Weights of a small GPT-style language model, trained from scratch on English Wikipedia.
Architecture: rotary positions, untied embeddings.
MLP neurons of a small language model. Each row is named by its layer, matrix (gate and up: input weights) and neuron, and shows model dimensions 96-191. Each number is 200 + 30 x the weight over its row's rms, rounded and kept within 0 to 999. A neuron's up and down rows have the sign that makes its largest values positive.
After each neuron's rows, "fires after" lists the tokens most often just before its 100 highest values on Wikipedia text that the model never trained on.

L4.gate674,193,156,221,227,220,234,239,177,194,198,248,228,185,265,169,190,203,199,212,244,216,207,184,205,251,243,187,217,195,178,232,234,217,206,222,209,181,216,210,201,211,212,188,196,193,196,168,212,231,158,224,159,187,189,231,170,230,183,191,183,186,217,166,183,236,177,176,245,255,188,211,196,152,186,124,140,185,211,224,204,204,225,176,302,217,201,120,215,214,224,209,244,233,215,248,231
L4.up674,146,214,205,183,182,190,221,214,225,237,195,163,187,180,243,223,204,192,215,264,231,231,158,170,208,257,221,148,151,232,180,167,206,213,204,185,229,200,223,232,193,221,201,154,207,183,154,254,225,154,202,194,183,183,205,211,167,197,191,194,202,193,158,190,236,179,164,198,323,162,157,202,204,240,248,192,213,226,175,165,201,219,168,214,233,179,175,213,219,171,180,231,233,142,226,176
fires after: ":", " 3", " 4", " 2"

L4.gate581,201,246,244,208,170,204,241,183,220,184,238,193,190,179,209,185,200,177,244,235,196,195,232,223,206,194,125,202,207,173,218,205,188,222,229,200,159,214,204,163,126,190,217,243,195,200,210,182,209,160,217,212,231,195,182,252,152,188,254,217,184,275,219,227,211,187,188,165,277,150,232,196,197,146,211,232,171,185,182,227,231,148,183,220,149,194,203,224,139,220,196,193,183,146,221,154
L4.up581,237,153,173,175,192,247,196,206,165,240,203,263,156,238,213,211,194,179,151,156,147,209,186,208,211,199,169,220,250,224,213,150,168,211,178,212,150,211,207,220,208,178,189,203,243,185,182,189,261,234,223,216,164,173,193,210,203,200,183,208,194,178,191,209,197,194,211,193,145,197,218,226,197,171,202,203,242,207,142,172,164,143,151,172,218,201,257,145,228,184,224,214,231,157,126,160
fires after: "\n", " Iowa", ")"

L4.gate357,210,176,242,174,197,247,188,249,228,212,233,164,236,206,196,152,247,252,174,202,210,178,202,158,172,196,217,217,213,224,241,168,236,182,230,193,233,192,269,221,143,149,147,249,241,231,186,242,232,234,232,176,227,227,159,215,194,217,197,160,210,183,214,214,160,217,233,176,219,190,205,220,214,185,184,212,245,223,210,246,212,200,183,150,182,156,185,180,155,195,223,183,191,214,195,185
L4.up357,182,170,200,254,215,201,234,180,220,177,232,189,186,186,235,198,185,204,188,188,226,239,210,160,226,187,198,270,195,240,232,167,259,202,193,170,258,218,195,190,171,210,202,157,167,214,169,231,199,263,246,160,205,169,169,159,194,199,166,202,153,245,192,249,252,218,195,171,223,194,210,240,232,234,202,195,247,229,200,243,204,291,172,207,177,207,150,183,199,227,180,239,170,209,181,142
fires after: " |", ".", " 9", " 11"

L4.gate1173,225,253,239,184,163,214,167,128,153,159,214,181,249,166,210,188,246,193,255,214,222,209,213,217,177,223,124,229,255,196,219,244,178,197,195,226,146,212,201,207,174,188,211,191,213,211,211,228,175,221,197,236,214,182,169,210,212,192,217,163,261,190,229,217,251,229,199,242,224,218,196,220,207,217,139,201,218,225,212,190,206,162,207,228,174,210,200,200,170,169,188,231,210,214,201,223
L4.up1173,194,219,219,179,150,225,145,198,205,213,266,243,201,193,158,199,200,214,216,171,184,144,181,183,181,184,171,242,206,205,210,230,218,253,175,149,229,205,216,223,193,201,238,175,247,219,188,167,175,169,207,209,149,173,218,258,285,181,143,178,235,209,171,174,213,192,163,207,249,180,192,225,233,141,241,235,234,180,207,221,229,170,173,185,211,169,159,172,212,181,204,191,213,225,181,209
fires after: "==", "\n", "===", " ==", " Ger"

L6.gate983,289,219,196,204,152,193,238,195,275,243,212,197,188,222,228,232,198,223,246,153,178,172,218,195,212,232,180,219,189,256,170,216,231,143,162,192,212,209,235,234,209,179,112,193,192,208,240,230,184,232,258,188,191,207,173,211,234,177,180,180,205,205,179,192,164,186,184,199,161,148,174,201,233,195,116,187,196,250,203,174,231,184,240,168,185,223,179,195,168,155,151,182,195,189,201,170
L6.up983,237,150,215,185,197,225,145,205,235,195,197,218,175,231,203,219,150,253,289,129,177,207,234,231,219,177,129,195,197,217,205,193,245,171,224,146,174,219,205,188,226,149,233,173,205,205,200,178,172,229,234,232,155,191,188,249,198,160,225,248,218,220,228,146,159,202,176,162,195,166,203,164,212,182,154,182,216,191,154,193,193,159,191,175,185,235,152,204,230,198,199,220,171,156,207,181
fires after: " 2", " 1", " 0", " 3", ")", "%"

L6.gate621,229,207,143,141,173,161,143,203,212,222,226,216,175,225,200,191,289,189,188,191,209,169,236,232,153,166,172,203,253,221,198,182,231,140,276,167,246,208,172,222,221,212,260,167,205,204,218,213,220,184,197,172,163,210,187,155,201,202,163,186,224,168,182,189,184,202,207,182,208,223,223,198,225,175,175,234,257,208,223,258,144,181,204,215,158,178,200,206,260,140,242,178,213,189,145,234
L6.up621,155,177,188,166,199,229,197,145,185,205,145,202,218,159,198,208,172,246,177,238,205,215,241,229,193,235,195,208,141,228,240,257,218,217,228,233,236,213,231,223,241,164,212,195,211,179,191,214,184,224,229,185,250,196,248,165,228,171,167,186,204,260,227,216,183,202,273,248,215,221,221,197,200,249,205,182,251,265,229,182,193,261,203,191,268,183,240,193,185,203,220,160,156,188,213,213
fires after: " |", "|---|---|---|---|---|", ")", "|---|---|---|---|---|---|", "|---|---|---|---|---|---|---|---|"

L4.gate131,162,226,192,193,272,235,192,178,175,187,156,205,204,197,224,212,175,189,208,169,191,156,204,250,160,151,234,207,163,229,180,199,203,193,236,194,211,185,225,178,231,144,212,227,245,165,255,239,247,196,190,252,211,178,136,208,231,194,173,252,210,179,235,198,217,185,245,190,152,190,209,244,220,193,185,181,171,180,224,233,212,177,137,233,174,228,170,228,197,200,208,224,159,146,210,160
L4.up131,202,178,157,126,218,172,164,171,156,228,181,174,186,252,125,159,241,184,173,187,216,232,177,185,183,221,215,151,238,292,200,220,222,171,231,210,269,256,249,179,188,120,170,196,206,221,208,187,156,215,206,218,206,216,222,211,195,156,174,186,228,241,132,270,146,212,200,159,114,201,267,203,192,156,204,204,275,179,177,182,213,203,147,256,243,253,151,216,217,223,206,191,224,215,214,217
fires after: " |", " 0", " M", "–", " Released"

L4.gate516,190,256,168,140,247,193,186,165,180,190,161,229,196,225,263,224,189,176,200,194,244,211,177,168,215,264,174,186,244,232,169,216,123,245,225,192,223,162,213,211,231,167,194,246,223,148,185,192,186,173,243,158,155,221,220,162,214,239,188,220,170,181,193,178,165,127,177,192,202,199,144,144,202,203,220,185,200,202,229,159,192,246,169,189,137,187,209,276,184,226,217,184,182,247,218,212
L4.up516,208,239,213,172,146,209,173,178,271,221,235,197,232,184,224,204,203,171,142,172,167,222,193,184,156,170,206,140,212,216,142,183,212,173,199,180,187,275,188,192,235,207,219,255,192,233,179,216,246,168,193,173,200,141,195,173,126,222,173,210,257,190,256,208,168,197,237,235,236,152,163,195,205,238,213,138,171,234,215,208,141,218,162,183,228,163,175,176,172,183,146,250,212,176,210,223
fires after: " the", "-", " sc", " The", " a"

L4.gate355,166,190,188,178,256,195,219,170,245,199,198,200,169,216,222,232,253,212,200,225,128,182,241,212,237,190,152,134,183,136,230,185,183,271,237,151,179,208,161,189,234,178,213,206,213,195,191,220,198,212,256,186,147,253,220,242,238,235,175,170,257,159,207,218,146,236,230,225,236,179,173,209,196,142,225,187,197,191,212,139,168,173,197,170,205,152,245,222,158,210,176,183,227,222,210,189
L4.up355,235,178,224,160,247,195,242,191,153,225,245,225,219,255,224,185,226,191,199,181,172,190,208,240,179,195,199,171,152,179,175,226,194,191,233,212,159,185,216,231,198,131,206,207,187,157,201,298,185,222,214,153,169,199,154,204,186,238,234,181,205,162,197,219,247,201,203,206,190,186,151,179,242,182,181,223,189,228,177,206,171,226,197,183,198,234,174,248,227,188,205,210,194,178,232,167
fires after: " "

L6.gate487,225,164,211,176,237,203,183,224,173,192,196,210,226,175,209,231,226,170,229,240,218,208,185,260,206,264,163,280,204,216,203,209,233,140,179,208,230,157,229,219,208,203,219,198,224,165,199,272,243,168,202,212,154,189,201,230,195,164,189,225,182,226,188,193,200,225,216,195,225,235,190,194,185,241,169,237,230,162,192,147,171,180,186,206,191,178,218,188,139,239,246,233,224,200,196,233
L6.up487,143,213,189,195,234,232,139,205,157,226,210,172,230,211,180,254,186,187,165,165,148,185,217,181,212,217,157,183,162,243,169,217,240,143,235,163,196,207,199,191,203,123,153,180,173,217,216,202,222,171,195,230,166,227,159,134,261,176,126,246,225,164,148,221,161,209,167,187,193,177,136,230,205,169,236,196,197,274,222,210,220,186,216,183,160,219,191,225,215,189,202,210,220,201,166,204
fires after: ")", ".", "er", " |", "air"

L4.gate170,175,218,141,160,239,247,230,199,244,146,196,162,181,238,209,179,158,197,168,152,208,213,253,213,173,214,205,200,151,208,189,214,173,194,193,219,183,168,188,181,220,179,177,182,217,227,191,187,180,235,226,203,241,145,157,142,249,262,202,213,256,270,173,248,145,138,211,185,203,179,208,170,180,196,182,203,190,149,213,215,143,233,188,200,178,206,235,261,200,200,198,152,183,155,192,225
L4.up170,214,245,165,180,178,313,241,240,123,202,237,186,140,191,155,172,222,181,176,171,196,234,219,237,185,207,204,213,160,221,199,176,194,229,234,205,199,211,178,183,178,199,200,168,215,206,204,234,206,213,205,215,171,166,207,152,277,181,188,209,185,215,185,202,181,171,210,220,175,174,150,197,214,163,207,197,189,164,201,226,158,187,239,231,251,239,216,189,251,229,230,186,182,194,204,222
fires after: " B", "B", " 38", " G", " P"

L4.gate888,199,145,166,228,182,189,245,181,195,215,231,216,243,208,243,218,202,204,221,207,232,198,267,207,222,165,251,199,196,184,219,199,174,212,222,242,218,183,166,219,190,223,160,188,162,188,208,206,247,179,256,200,198,119,193,183,196,193,177,234,132,220,210,243,228,207,169,178,220,257,203,203,211,130,189,201,195,187,180,178,256,220,186,245,191,195,180,240,161,201,186,222,201,176,207,234
L4.up888,194,217,190,200,191,234,281,187,223,216,227,149,224,197,174,254,220,211,204,164,198,143,173,147,168,196,244,193,175,172,185,199,221,185,245,201,169,230,203,177,218,163,197,244,227,201,223,186,243,192,205,169,182,181,218,169,249,198,247,218,190,206,195,212,220,228,184,157,207,202,207,192,218,127,222,171,182,203,194,149,164,190,159,184,193,143,237,181,182,196,170,195,203,183,203,232
fires after: "\n"

L6.gate5,175,200,147,212,188,189,190,150,191,142,257,169,208,192,212,178,212,178,196,236,245,252,250,166,170,217,213,198,165,231,177,264,179,175,209,230,170,170,154,222,203,195,240,174,179,207,220,236,213,203,188,188,250,224,236,224,227,170,179,207,199,176,200,224,130,240,215,253,267,193,224,202,147,185,155,188,252,180,183,172,210,148,223,241,209,201,161,232,210,208,184,209,230,208,216,150
L6.up5,208,214,260,228,185,223,209,171,217,228,177,209,170,291,217,171,222,177,172,168,197,240,167,205,222,213,221,199,226,247,188,222,198,210,254,244,165,253,180,209,187,194,216,169,162,185,150,204,175,212,209,180,213,185,170,216,226,177,205,223,207,167,210,234,257,219,202,167,208,175,219,178,239,165,163,197,208,239,198,172,159,193,182,180,206,180,220,199,198,244,181,166,166,162,239,221
fires after: "|", "\n", " In", " his", "'s", "–"

L6.gate659,174,213,178,242,229,187,172,194,216,191,209,172,224,248,189,219,233,187,177,185,168,174,199,183,184,197,209,172,209,181,224,228,225,178,268,222,227,222,205,210,210,150,124,195,141,223,218,262,207,218,153,186,244,222,222,166,204,149,146,152,210,245,226,183,223,265,225,193,231,207,216,180,185,158,203,201,161,240,155,219,219,185,210,194,176,210,209,183,186,219,135,224,195,186,203,211
L6.up659,241,204,172,191,184,133,199,196,201,149,239,204,250,228,232,262,163,185,189,216,195,183,205,183,211,217,222,237,216,180,164,202,201,134,158,179,188,202,273,188,243,163,136,250,175,204,209,209,164,211,122,228,227,203,226,210,226,213,195,180,186,260,193,208,204,252,226,163,171,210,226,209,201,213,147,258,170,159,185,216,167,162,240,178,213,213,184,182,176,244,177,219,191,217,272,233
fires after: " |", "|"

L6.gate1294,182,243,197,124,210,214,206,191,158,216,209,173,181,218,185,225,186,204,223,201,158,187,183,178,183,191,235,192,222,152,238,185,183,188,245,156,191,192,166,169,179,215,241,176,194,187,205,148,200,217,215,208,193,194,229,169,253,159,222,208,203,190,214,223,162,181,219,163,272,181,210,166,218,245,183,215,198,192,149,205,233,232,201,225,181,201,218,228,190,195,235,200,216,229,218,214
L6.up1294,206,192,228,200,187,220,191,157,201,211,244,158,267,223,168,196,170,237,218,205,163,170,174,178,195,187,168,225,217,173,215,182,215,215,233,222,168,181,215,171,199,202,192,160,237,227,190,239,200,237,241,169,220,216,228,263,176,164,243,203,195,229,229,199,196,202,237,215,226,184,237,201,201,228,187,198,230,229,156,234,238,175,151,198,216,177,207,232,224,218,175,220,242,247,215,199
fires after: "-", " Der", " Suz", "|", " J"

L6.gate481,242,194,168,179,185,175,189,144,162,231,219,155,176,222,204,211,220,235,181,247,202,197,180,181,184,220,176,214,172,188,228,149,153,226,226,203,178,216,227,178,250,194,207,221,204,191,220,197,142,162,205,146,241,201,227,196,137,158,185,157,177,226,206,171,193,182,238,191,235,142,196,190,178,218,228,167,175,194,179,239,238,237,222,159,213,191,194,172,257,231,197,212,230,208,258,168
L6.up481,188,234,189,249,197,212,197,212,154,158,163,183,233,179,139,192,100,225,239,220,151,175,211,210,195,223,193,132,209,229,148,203,255,223,180,143,219,182,169,145,198,179,174,162,214,180,147,186,148,173,169,207,228,223,198,169,191,224,163,238,210,200,178,176,198,197,162,226,162,272,204,192,220,168,175,200,237,182,176,231,149,138,178,202,179,234,157,219,177,233,156,288,218,222,160,211
fires after: "\n", "%"

L6.gate1201,194,228,146,210,208,183,217,195,234,197,222,193,206,233,207,214,176,237,210,248,193,184,212,244,186,191,212,172,190,177,217,168,191,140,191,193,198,224,223,215,226,153,246,207,216,183,215,200,211,226,203,212,193,217,226,168,234,176,231,232,207,180,176,213,221,237,160,197,243,180,203,248,188,193,174,164,198,217,184,193,189,185,177,173,172,191,205,203,266,150,245,206,198,198,206,207
L6.up1201,187,229,176,181,192,204,200,191,238,206,205,153,143,182,263,189,217,173,189,256,202,223,167,225,225,255,184,186,228,189,165,169,193,183,175,239,249,226,207,216,176,176,168,228,199,225,183,207,173,224,206,107,172,105,187,197,220,241,207,160,250,230,244,208,236,188,197,177,163,189,222,203,226,173,237,225,211,193,229,167,208,195,199,179,171,216,192,255,164,228,228,204,227,210,200,183
fires after: "|", " |", " was"

L4.gate791,180,199,182,198,201,185,178,226,253,220,168,243,205,201,210,185,212,227,204,202,214,181,174,243,167,259,201,185,173,256,170,139,150,163,189,199,166,201,191,194,216,195,146,141,138,198,213,185,173,230,195,223,240,197,183,226,151,233,189,168,171,194,193,102,204,215,189,210,240,184,263,275,193,237,164,240,240,191,246,187,249,231,200,194,210,248,217,237,234,190,245,153,211,194,212,232
L4.up791,203,194,263,227,217,203,179,168,231,261,140,230,194,187,219,177,197,116,231,180,202,163,189,211,164,191,176,201,197,189,195,165,169,239,188,175,185,224,262,178,137,155,157,162,217,189,197,223,236,175,169,194,208,228,126,207,186,223,199,211,192,156,160,177,187,147,221,197,209,177,206,241,233,213,189,194,247,173,222,177,205,204,237,218,243,224,210,160,209,207,180,175,191,205,172,203
fires after: "\n", ":", ".", "==", "==="

L6.gate336,191,198,158,188,219,214,178,192,214,156,148,205,197,250,154,187,222,230,231,162,204,182,242,156,194,211,204,154,233,121,176,251,236,201,184,238,218,173,256,185,213,184,138,192,177,184,209,216,194,197,223,220,212,162,165,199,234,207,216,199,215,193,204,182,190,237,179,222,239,229,190,183,199,180,160,216,213,177,185,276,148,190,181,127,271,153,186,215,226,219,202,194,213,199,163,191
L6.up336,194,194,199,188,201,276,176,202,164,254,170,201,280,152,223,182,198,201,162,150,191,118,168,243,248,207,233,187,201,186,198,203,223,225,200,224,206,202,170,210,154,204,215,164,121,225,233,295,192,186,194,224,207,208,111,210,186,154,268,200,177,237,181,212,190,252,208,182,213,240,212,209,226,188,185,145,179,209,143,209,165,200,154,199,129,207,172,226,221,253,271,207,233,211,229,206
fires after: ".", ","

L4.gate378,182,128,222,202,184,184,113,213,182,208,144,205,214,181,186,127,195,232,139,181,211,184,256,208,233,180,198,183,230,215,201,205,191,178,266,167,186,213,199,221,202,173,213,183,230,196,163,145,196,218,190,249,167,233,186,213,210,183,222,164,222,251,201,259,234,186,160,201,189,261,193,218,190,183,203,197,198,192,216,164,214,228,182,216,177,178,166,223,209,196,188,182,213,187,189,172
L4.up378,181,149,185,181,191,177,172,159,254,178,180,193,156,193,207,142,214,226,167,271,208,222,261,259,229,196,201,243,200,236,222,167,216,194,179,225,204,247,187,239,143,181,144,209,223,168,220,207,176,231,241,238,239,185,217,220,193,205,219,201,214,189,189,240,235,206,192,193,243,236,214,260,256,182,228,208,174,170,237,176,169,209,234,249,183,216,192,270,239,170,147,205,178,229,167,161
fires after: "\n"

L4.gate1101,215,119,186,207,296,162,201,185,199,146,194,177,169,197,153,174,190,163,206,206,238,133,178,225,237,191,190,218,188,264,273,217,174,173,167,173,246,156,194,214,191,240,164,180,200,275,179,164,192,193,216,197,222,259,186,173,209,204,162,206,186,216,185,229,154,201,199,199,249,198,203,195,190,268,223,229,242,176,239,230,177,247,160,249,135,154,202,202,247,221,199,219,225,201,215,199
L4.up1101,237,188,170,195,237,163,239,229,231,202,240,160,174,215,252,267,235,219,158,237,199,245,174,209,160,140,178,187,141,228,172,187,241,186,180,206,141,150,244,181,260,192,176,249,164,194,203,257,210,201,200,141,201,184,171,171,204,227,180,182,209,215,114,174,223,211,139,202,273,191,194,202,184,251,198,229,191,171,173,182,189,241,195,169,204,169,196,188,230,229,223,229,188,215,185,157
fires after: " 3", " 2", " 4", " N"

L4.gate317,207,173,160,207,194,204,172,147,246,225,185,179,159,261,158,141,244,229,241,218,225,226,213,157,209,173,229,197,231,183,195,213,163,189,221,195,188,198,195,178,149,129,156,144,214,164,203,181,133,198,192,195,289,177,180,201,238,232,163,199,201,192,241,256,194,199,167,234,259,211,167,173,199,206,222,207,177,186,204,161,204,143,173,222,185,218,180,224,166,200,189,191,204,194,243,245
L4.up317,152,183,205,240,185,194,212,202,188,260,202,232,219,231,198,202,238,191,191,181,184,190,206,148,184,189,142,202,255,192,180,213,178,163,183,234,202,265,262,189,188,218,272,167,182,183,158,209,196,186,210,229,237,238,180,208,122,210,147,199,245,171,220,178,236,135,239,193,291,267,224,165,226,180,161,180,223,213,232,209,157,216,236,176,220,222,227,219,194,204,225,126,182,224,227,189
fires after: "."

L6.gate732,197,201,228,208,198,174,177,220,167,247,171,211,199,196,247,149,208,185,211,200,164,202,208,255,237,217,262,198,200,180,158,145,171,206,200,231,204,176,187,197,185,184,202,255,219,261,219,243,213,275,233,184,204,235,199,215,198,184,221,179,206,271,221,260,189,167,246,225,194,161,212,135,168,232,222,190,195,236,257,173,217,194,188,210,188,161,166,200,166,214,275,249,199,212,131,205
L6.up732,168,205,215,215,207,197,242,224,216,246,147,227,238,154,187,182,267,193,143,210,197,199,164,288,181,160,195,195,246,207,203,273,197,209,207,185,174,164,146,216,222,194,148,209,211,228,225,227,202,276,167,150,197,202,217,226,168,161,175,187,210,216,203,210,182,198,179,210,209,200,191,176,201,188,169,182,220,139,196,186,139,217,203,218,175,228,156,169,222,188,200,227,198,191,194,194
fires after: " |", " County", " W", " West", "|", " "

L6.gate547,259,183,209,173,255,202,183,176,196,239,200,228,195,196,293,231,207,198,182,191,247,238,184,223,185,175,224,190,193,148,239,172,176,233,216,219,173,174,265,210,172,187,251,210,217,169,193,234,212,202,216,173,142,182,226,209,232,193,215,252,204,184,200,223,228,213,208,219,208,148,185,173,175,221,185,189,212,200,162,250,214,175,208,164,236,232,189,220,181,259,222,191,221,239,203,196
L6.up547,217,219,182,224,182,206,184,185,255,202,259,198,167,226,237,183,273,231,261,197,183,187,258,217,185,223,203,187,211,166,249,223,148,164,213,221,169,184,242,214,206,190,188,197,186,189,255,193,188,112,164,189,179,165,202,164,243,188,221,198,253,210,198,226,201,150,247,192,190,139,206,247,176,181,215,203,234,199,200,246,201,197,195,147,166,225,188,167,201,174,237,231,255,233,209,134
fires after: ".", ")."

L6.gate67,196,249,184,188,190,222,197,232,181,180,220,199,218,155,211,175,214,211,233,141,227,178,242,235,145,119,154,231,227,205,234,183,191,218,206,204,222,147,206,210,204,262,194,217,231,220,179,211,178,214,193,150,244,263,207,202,196,174,231,191,200,160,241,159,154,151,208,205,234,194,171,230,207,143,143,189,193,180,233,213,204,190,185,191,171,188,153,157,161,243,202,169,223,217,203,212
L6.up67,180,216,190,159,215,182,259,172,197,196,197,203,194,189,266,201,220,204,176,154,241,160,223,201,224,154,201,192,224,239,230,263,198,187,187,172,227,204,160,265,138,231,283,255,208,209,149,204,159,213,177,238,208,206,227,219,228,219,206,191,189,170,203,215,169,216,191,168,207,190,227,125,189,175,210,103,175,210,226,202,213,259,163,169,198,174,136,213,221,167,174,242,191,152,233,182
fires after: " the", " f"

L4.gate887,210,183,250,210,154,147,173,225,191,262,165,170,193,199,184,181,179,227,223,181,139,165,215,195,229,232,218,214,211,222,201,203,187,172,213,223,212,205,174,219,190,198,187,186,161,132,209,241,176,206,187,231,187,190,166,193,198,195,169,219,204,165,195,159,215,203,173,129,241,173,205,214,202,175,126,241,206,174,268,223,189,167,167,169,190,207,196,203,222,218,176,187,229,196,173,155
L4.up887,203,178,201,138,212,204,143,186,177,221,182,212,194,201,179,217,246,199,188,215,140,251,201,182,179,208,202,194,226,219,158,176,226,202,193,175,228,167,228,206,170,220,218,236,267,213,190,226,178,188,181,200,208,164,227,137,185,224,179,214,195,162,257,180,268,232,208,244,188,254,232,158,237,175,235,143,203,258,222,187,206,180,160,226,190,186,246,190,236,189,228,209,197,233,176,154
fires after: ".", ").", "\n"